Weights of a small GPT-style language model, trained from scratch on English Wikipedia: 8725 steps.
MLP neurons of a small language model. Each row is named by its layer, matrix (gate and up: input weights; down: output weights) and neuron, and shows model dimensions 48-143. Each number is 200 + 40 x the weight over its row's rms, rounded and kept within 0 to 999. A neuron's up and down rows have the sign that makes its largest values positive.
After each neuron's rows, "fires on" lists the tokens most often at its 100 highest values on Wikipedia text that the model never trained on. A number after a token or word is its count.

L2.gate1332,179,226,209,222,201,168,238,155,182,156,186,213,174,200,155,197,183,161,187,283,233,223,243,234,262,147,202,165,263,253,191,122,222,208,238,198,180,221,166,167,145,153,165,142,161,215,269,263,123,216,168,238,225,248,242,189,219,205,236,304,167,179,186,226,235,187,222,170,247,194,181,233,155,189,194,258,183,194,202,209,220,126,157,231,156,178,116,191,246,218,261,165,199,168,94,207
L2.up1332,208,153,222,218,203,190,231,162,182,252,253,160,206,267,210,189,170,235,183,181,185,216,237,193,151,220,220,215,173,174,204,251,188,178,210,237,201,178,214,192,179,173,151,220,209,203,252,203,228,207,205,154,146,250,260,221,184,165,197,271,197,188,255,187,177,158,237,205,228,175,187,201,138,215,228,169,299,248,183,167,249,145,137,172,188,210,221,224,176,138,170,187,179,176,203,172
L2.down1332,235,182,197,256,137,161,178,116,154,230,146,178,233,227,197,266,157,216,216,201,233,253,200,165,231,240,242,180,185,192,224,263,168,226,210,171,188,295,180,144,301,190,150,187,256,210,202,231,216,142,192,143,169,208,136,256,168,186,122,225,206,242,284,214,192,168,223,180,206,57,243,164,194,170,187,151,244,174,195,136,138,189,180,210,210,204,203,174,219,171,240,239,263,186,249,192
fires on: "-" 43, "of " 9

L5.gate549,221,216,198,197,157,271,128,219,135,172,190,191,183,193,313,284,221,215,181,138,186,247,209,238,231,194,166,126,176,209,202,121,181,244,161,222,179,170,244,259,172,151,243,259,213,167,196,214,209,261,160,175,248,170,150,240,191,193,228,157,166,212,289,189,153,200,170,173,163,239,190,150,204,226,194,278,214,226,144,242,216,162,238,192,198,194,127,129,148,203,166,226,217,208,179,247
L5.up549,210,167,182,224,165,200,230,161,178,212,220,207,212,307,229,195,247,204,178,167,169,231,243,185,242,98,197,193,111,247,245,170,233,248,185,260,233,141,177,209,210,124,201,291,156,185,132,169,265,223,139,194,255,219,285,220,201,153,209,211,244,211,246,253,213,277,215,237,147,174,162,193,198,181,232,245,216,108,270,237,177,131,212,134,180,177,148,139,125,183,254,234,211,196,215,180
L5.down549,199,120,192,234,113,199,199,157,219,168,112,175,251,193,186,182,243,202,124,233,145,269,247,200,245,132,181,129,225,210,118,207,275,225,204,246,127,181,160,195,257,191,205,294,197,188,151,253,191,206,178,212,215,210,273,255,260,212,223,221,196,186,162,179,222,191,173,184,175,204,185,251,232,125,292,266,163,126,191,240,207,147,248,86,123,213,222,197,208,212,231,245,176,135,206,196
fires on: "inter" 25, "Inter" 12, "non" 11, "Bon" 5, "North" 4, "Dis" 4

L5.gate1851,177,225,173,245,134,184,169,196,194,251,186,235,195,171,172,196,181,192,240,213,242,161,123,199,261,178,234,213,141,185,335,238,206,202,165,176,216,176,200,199,179,140,210,224,191,138,166,146,229,90,185,195,177,229,167,205,211,189,188,171,231,199,169,234,177,214,204,213,149,249,240,219,278,247,228,295,184,226,214,238,192,225,177,178,202,209,286,114,303,203,194,220,222,134,200,262
L5.up1851,165,187,251,198,169,276,193,222,235,226,155,189,183,230,153,175,138,220,181,202,183,157,219,197,195,270,207,232,223,198,212,286,173,246,144,217,148,135,179,191,119,206,249,207,212,191,140,190,224,194,174,148,223,207,202,234,234,161,174,189,241,168,204,183,194,164,168,160,198,214,231,183,197,165,228,179,221,216,225,242,118,217,203,198,208,260,180,219,285,229,182,206,161,192,158,215
L5.down1851,204,199,184,254,175,131,122,170,213,212,214,159,239,185,242,224,197,216,185,182,219,195,199,244,239,218,202,202,156,269,228,193,187,214,182,174,265,153,152,211,171,195,198,196,184,175,202,233,217,246,220,148,216,203,228,298,280,247,252,191,166,191,152,229,284,219,154,205,163,200,182,188,158,209,245,205,209,196,207,257,170,206,120,145,183,158,147,126,253,120,211,225,241,171,165,276
fires on: "end" 26, "oc" 23, "Abd" 9, "and" 9, "ost" 6, "Mand" 4

L5.gate861,194,259,190,216,184,179,197,209,254,201,145,177,206,117,230,154,255,194,179,187,218,206,163,211,139,185,213,208,177,259,161,268,195,250,216,163,221,226,203,254,238,170,172,193,185,174,201,147,229,229,200,80,180,187,219,246,348,255,89,144,248,134,229,157,222,160,218,159,138,205,146,172,206,181,192,224,192,167,231,195,141,243,105,131,188,220,153,191,232,187,174,230,188,175,198,231
L5.up861,261,238,214,172,204,192,227,216,260,251,191,154,183,186,220,172,309,206,115,194,234,139,145,209,151,146,149,150,155,239,258,212,231,193,201,181,225,183,205,201,145,148,225,171,224,167,211,207,156,225,192,183,126,185,225,220,259,184,105,120,249,210,176,193,209,162,203,232,151,219,150,143,220,192,198,173,211,214,247,178,212,191,183,196,261,328,214,186,170,180,195,201,168,243,255,202
L5.down861,161,165,248,191,226,164,128,176,104,176,236,210,181,169,123,185,177,199,226,209,187,222,161,126,247,280,154,214,236,246,161,152,131,216,188,233,130,219,134,220,281,222,181,194,191,217,153,199,186,199,153,247,189,178,169,362,97,212,284,188,180,239,219,255,195,217,225,178,245,45,279,214,212,211,192,212,236,214,205,230,236,215,282,143,212,108,166,204,209,251,199,202,174,148,189,182
fires on: "- " 37, "of " 12, "her" 6, "_{" 4, "time " 4

L2.gate528,267,117,147,267,170,150,206,172,235,169,235,215,269,190,220,137,179,263,211,147,143,239,271,219,188,201,109,169,240,229,147,200,242,224,182,248,228,221,196,182,245,166,236,252,170,185,202,234,133,230,117,174,235,266,218,110,152,183,235,146,190,200,178,226,182,207,290,108,203,137,239,235,135,177,134,208,185,253,243,220,219,115,225,171,234,210,212,147,225,215,176,209,249,183,258,276
L2.up528,198,214,128,250,182,128,280,207,198,218,239,209,238,200,215,162,227,252,221,145,108,221,221,191,161,185,150,166,279,205,144,163,211,253,250,242,215,172,199,145,257,177,279,210,163,254,209,243,212,256,195,157,189,187,191,184,176,150,223,241,253,123,204,203,192,251,190,157,160,209,202,248,193,162,187,163,164,212,228,168,193,105,284,183,238,196,77,196,235,215,134,198,268,134,261,199
L2.down528,243,158,163,259,183,157,221,242,227,182,145,204,317,138,234,223,262,245,180,109,176,266,207,227,189,184,204,129,211,247,95,182,221,273,178,194,215,174,234,169,166,168,202,265,144,217,162,187,197,274,216,218,209,263,223,359,175,123,223,136,308,185,210,229,190,234,241,161,216,184,285,249,271,165,242,268,200,188,226,183,177,189,205,162,224,232,151,189,206,232,192,173,230,178,202,210
fires on: "inter" 25, "Live " 13, "Inter" 12, "live " 8, "called " 8, "The" 5

L2.gate1490,238,204,148,198,261,189,143,164,219,176,197,178,238,185,193,203,206,219,154,240,211,132,179,190,260,102,204,230,224,159,143,154,164,151,112,125,237,172,211,133,216,251,218,159,241,234,247,190,181,146,204,221,207,200,231,181,206,164,181,219,229,203,182,260,189,228,240,199,211,209,215,239,290,232,187,226,197,208,236,185,283,164,136,199,260,201,180,238,129,206,195,176,198,191,226,213
L2.up1490,249,109,257,230,192,147,240,121,215,175,245,221,140,185,183,92,155,210,189,110,180,199,217,201,196,165,243,209,182,239,210,211,107,202,232,175,181,231,162,193,152,272,162,161,157,245,128,210,258,196,77,200,181,196,177,200,198,219,214,185,230,181,194,259,136,263,261,205,198,220,173,171,165,234,203,236,163,211,212,186,221,174,209,188,248,247,194,234,202,171,240,172,227,182,227,192
L2.down1490,191,153,107,210,202,117,216,263,176,172,189,196,160,155,263,140,237,192,261,234,226,213,238,160,155,178,222,262,182,227,161,176,243,276,201,133,230,171,216,171,247,230,95,149,166,174,255,185,158,179,130,200,186,200,223,285,176,210,237,197,205,247,195,213,216,148,195,190,143,126,167,158,171,173,216,213,216,158,196,218,278,258,243,147,222,235,235,195,260,184,273,163,223,212,195,221
fires on: "of " 69, ": " 9, "from " 6, "by " 5, "be" 4

L2.gate1319,247,218,240,153,180,192,184,166,196,179,215,162,248,183,181,242,189,240,264,163,208,169,226,207,151,254,176,184,246,152,198,248,167,175,175,202,181,132,190,215,263,240,178,301,242,161,231,149,203,239,170,236,146,129,100,200,199,241,141,167,292,141,168,194,225,196,213,150,163,243,217,142,226,143,129,262,186,204,194,169,237,84,157,164,241,157,202,216,207,220,180,198,187,218,258,157
L2.up1319,252,224,212,170,179,225,210,166,200,193,245,265,212,223,207,187,184,217,145,132,194,172,283,259,223,180,166,180,209,282,150,159,218,196,223,224,235,129,244,190,167,165,231,169,241,133,187,232,208,232,179,213,217,100,217,181,188,173,201,202,164,248,254,206,178,237,161,182,174,229,145,132,228,215,237,149,221,135,169,192,216,154,178,171,166,279,183,184,200,203,212,182,251,183,164,254
L2.down1319,231,173,157,211,182,176,204,227,219,271,197,216,257,195,164,155,220,165,274,161,213,185,161,183,154,169,140,234,187,169,244,174,179,235,222,212,189,154,172,199,142,158,214,150,177,195,240,173,161,153,183,212,201,155,201,249,194,198,107,180,132,198,223,200,181,215,219,192,167,111,212,171,222,179,232,282,292,235,210,202,239,269,239,177,238,188,226,207,231,206,223,180,224,166,156,198
fires on: "of " 40, "str" 7, "- " 5, ": " 4

L5.gate249,218,190,175,224,257,212,228,137,234,197,135,228,236,281,215,181,219,190,155,178,89,147,101,223,155,280,146,146,197,211,148,171,233,148,222,200,280,269,184,194,254,235,184,197,259,184,139,154,156,115,179,124,222,198,211,173,134,83,207,168,261,144,201,227,226,269,246,147,247,169,218,183,244,171,203,231,212,195,236,190,252,230,210,202,263,180,235,219,298,173,232,247,195,216,192,167
L5.up249,147,251,248,203,190,120,239,255,156,200,222,243,260,175,213,182,155,186,222,276,178,284,167,163,128,202,167,203,204,102,195,129,288,213,221,221,214,231,155,177,206,209,231,204,235,269,205,143,190,178,166,75,210,188,237,212,151,176,137,155,165,246,221,197,164,244,209,108,205,168,221,210,256,184,97,198,194,174,224,259,234,208,316,179,240,186,185,191,222,185,210,181,232,212,235,259
L5.down249,224,231,232,221,218,212,168,167,211,204,171,204,157,237,209,158,193,196,248,121,198,218,171,200,190,214,208,188,251,234,231,180,189,180,228,177,168,218,263,216,266,276,139,179,201,235,203,206,181,245,240,152,225,182,194,345,171,170,209,217,260,197,171,155,130,208,178,344,183,182,222,147,249,195,273,202,227,202,287,176,252,237,186,120,181,143,264,153,234,166,130,196,220,245,240,158
fires on: "li" 34, "year" 16, "it" 13, "list" 9, "of " 5

L2.gate1774,169,191,200,279,158,97,267,155,218,165,225,246,257,197,188,206,179,178,204,184,194,167,146,169,139,217,118,144,152,197,180,196,147,175,184,106,259,219,135,182,222,219,157,197,198,198,179,208,244,163,235,230,219,167,200,214,208,202,200,204,277,188,165,210,217,272,218,171,213,212,152,171,173,196,142,277,168,260,208,122,242,231,158,206,245,143,247,195,210,198,157,207,132,263,184,202
L2.up1774,344,252,268,260,171,217,194,232,193,191,188,220,276,201,200,204,184,164,237,226,241,245,286,209,205,119,200,172,217,157,103,178,243,240,222,140,217,218,237,278,188,232,225,220,127,246,167,280,180,213,157,142,226,210,155,214,204,143,209,163,203,265,193,158,195,286,161,217,246,222,295,214,239,193,226,191,177,181,196,213,200,204,220,231,245,232,217,211,198,218,223,287,207,260,135,157
L2.down1774,229,115,219,185,244,183,200,204,255,167,259,231,118,233,172,219,180,177,154,145,208,197,220,180,199,224,283,261,164,243,156,192,222,240,114,172,160,205,171,222,221,226,183,154,214,221,281,124,213,178,226,165,195,169,227,208,221,177,193,130,226,180,188,181,172,280,229,157,140,91,258,268,159,238,187,162,244,257,185,147,210,254,177,179,202,141,292,242,202,191,187,178,210,148,126,233
fires on: "of " 21, "es " 9, "- " 9, "up " 8, "-" 8, "they " 5

L2.gate1516,228,268,140,187,266,200,239,194,167,161,201,193,177,191,160,169,179,123,259,205,247,126,220,199,274,209,228,220,242,162,133,185,218,195,196,218,223,249,214,220,210,173,173,226,261,265,159,173,188,134,242,255,185,256,161,184,213,200,211,231,167,173,115,182,141,235,184,227,178,222,176,188,195,272,141,275,198,233,196,288,222,95,197,195,226,223,200,192,130,264,253,243,191,178,114,229
L2.up1516,247,183,290,203,200,148,102,244,137,223,239,179,156,252,198,230,168,211,220,218,157,212,236,115,239,256,205,215,239,194,284,185,226,196,133,206,201,151,242,191,143,160,202,149,197,200,161,242,231,199,160,204,190,232,218,172,206,219,164,214,231,157,166,109,247,206,248,265,205,197,157,160,316,242,173,197,152,240,197,250,183,141,257,227,224,299,219,193,201,150,184,258,275,177,234,168
L2.down1516,200,152,206,182,236,191,193,238,221,160,163,193,214,202,185,246,133,209,268,195,183,227,168,114,167,173,162,210,211,215,235,188,119,204,180,259,142,142,191,104,176,188,194,148,234,214,192,215,217,219,140,282,185,189,166,286,208,190,216,228,175,159,281,192,138,196,245,166,240,39,215,128,133,194,114,230,105,217,191,240,187,164,182,157,192,221,177,178,187,188,172,217,219,196,233,210
fires on: "(" 24, "°" 17, ": " 12, "-" 4, "through " 4, "m " 4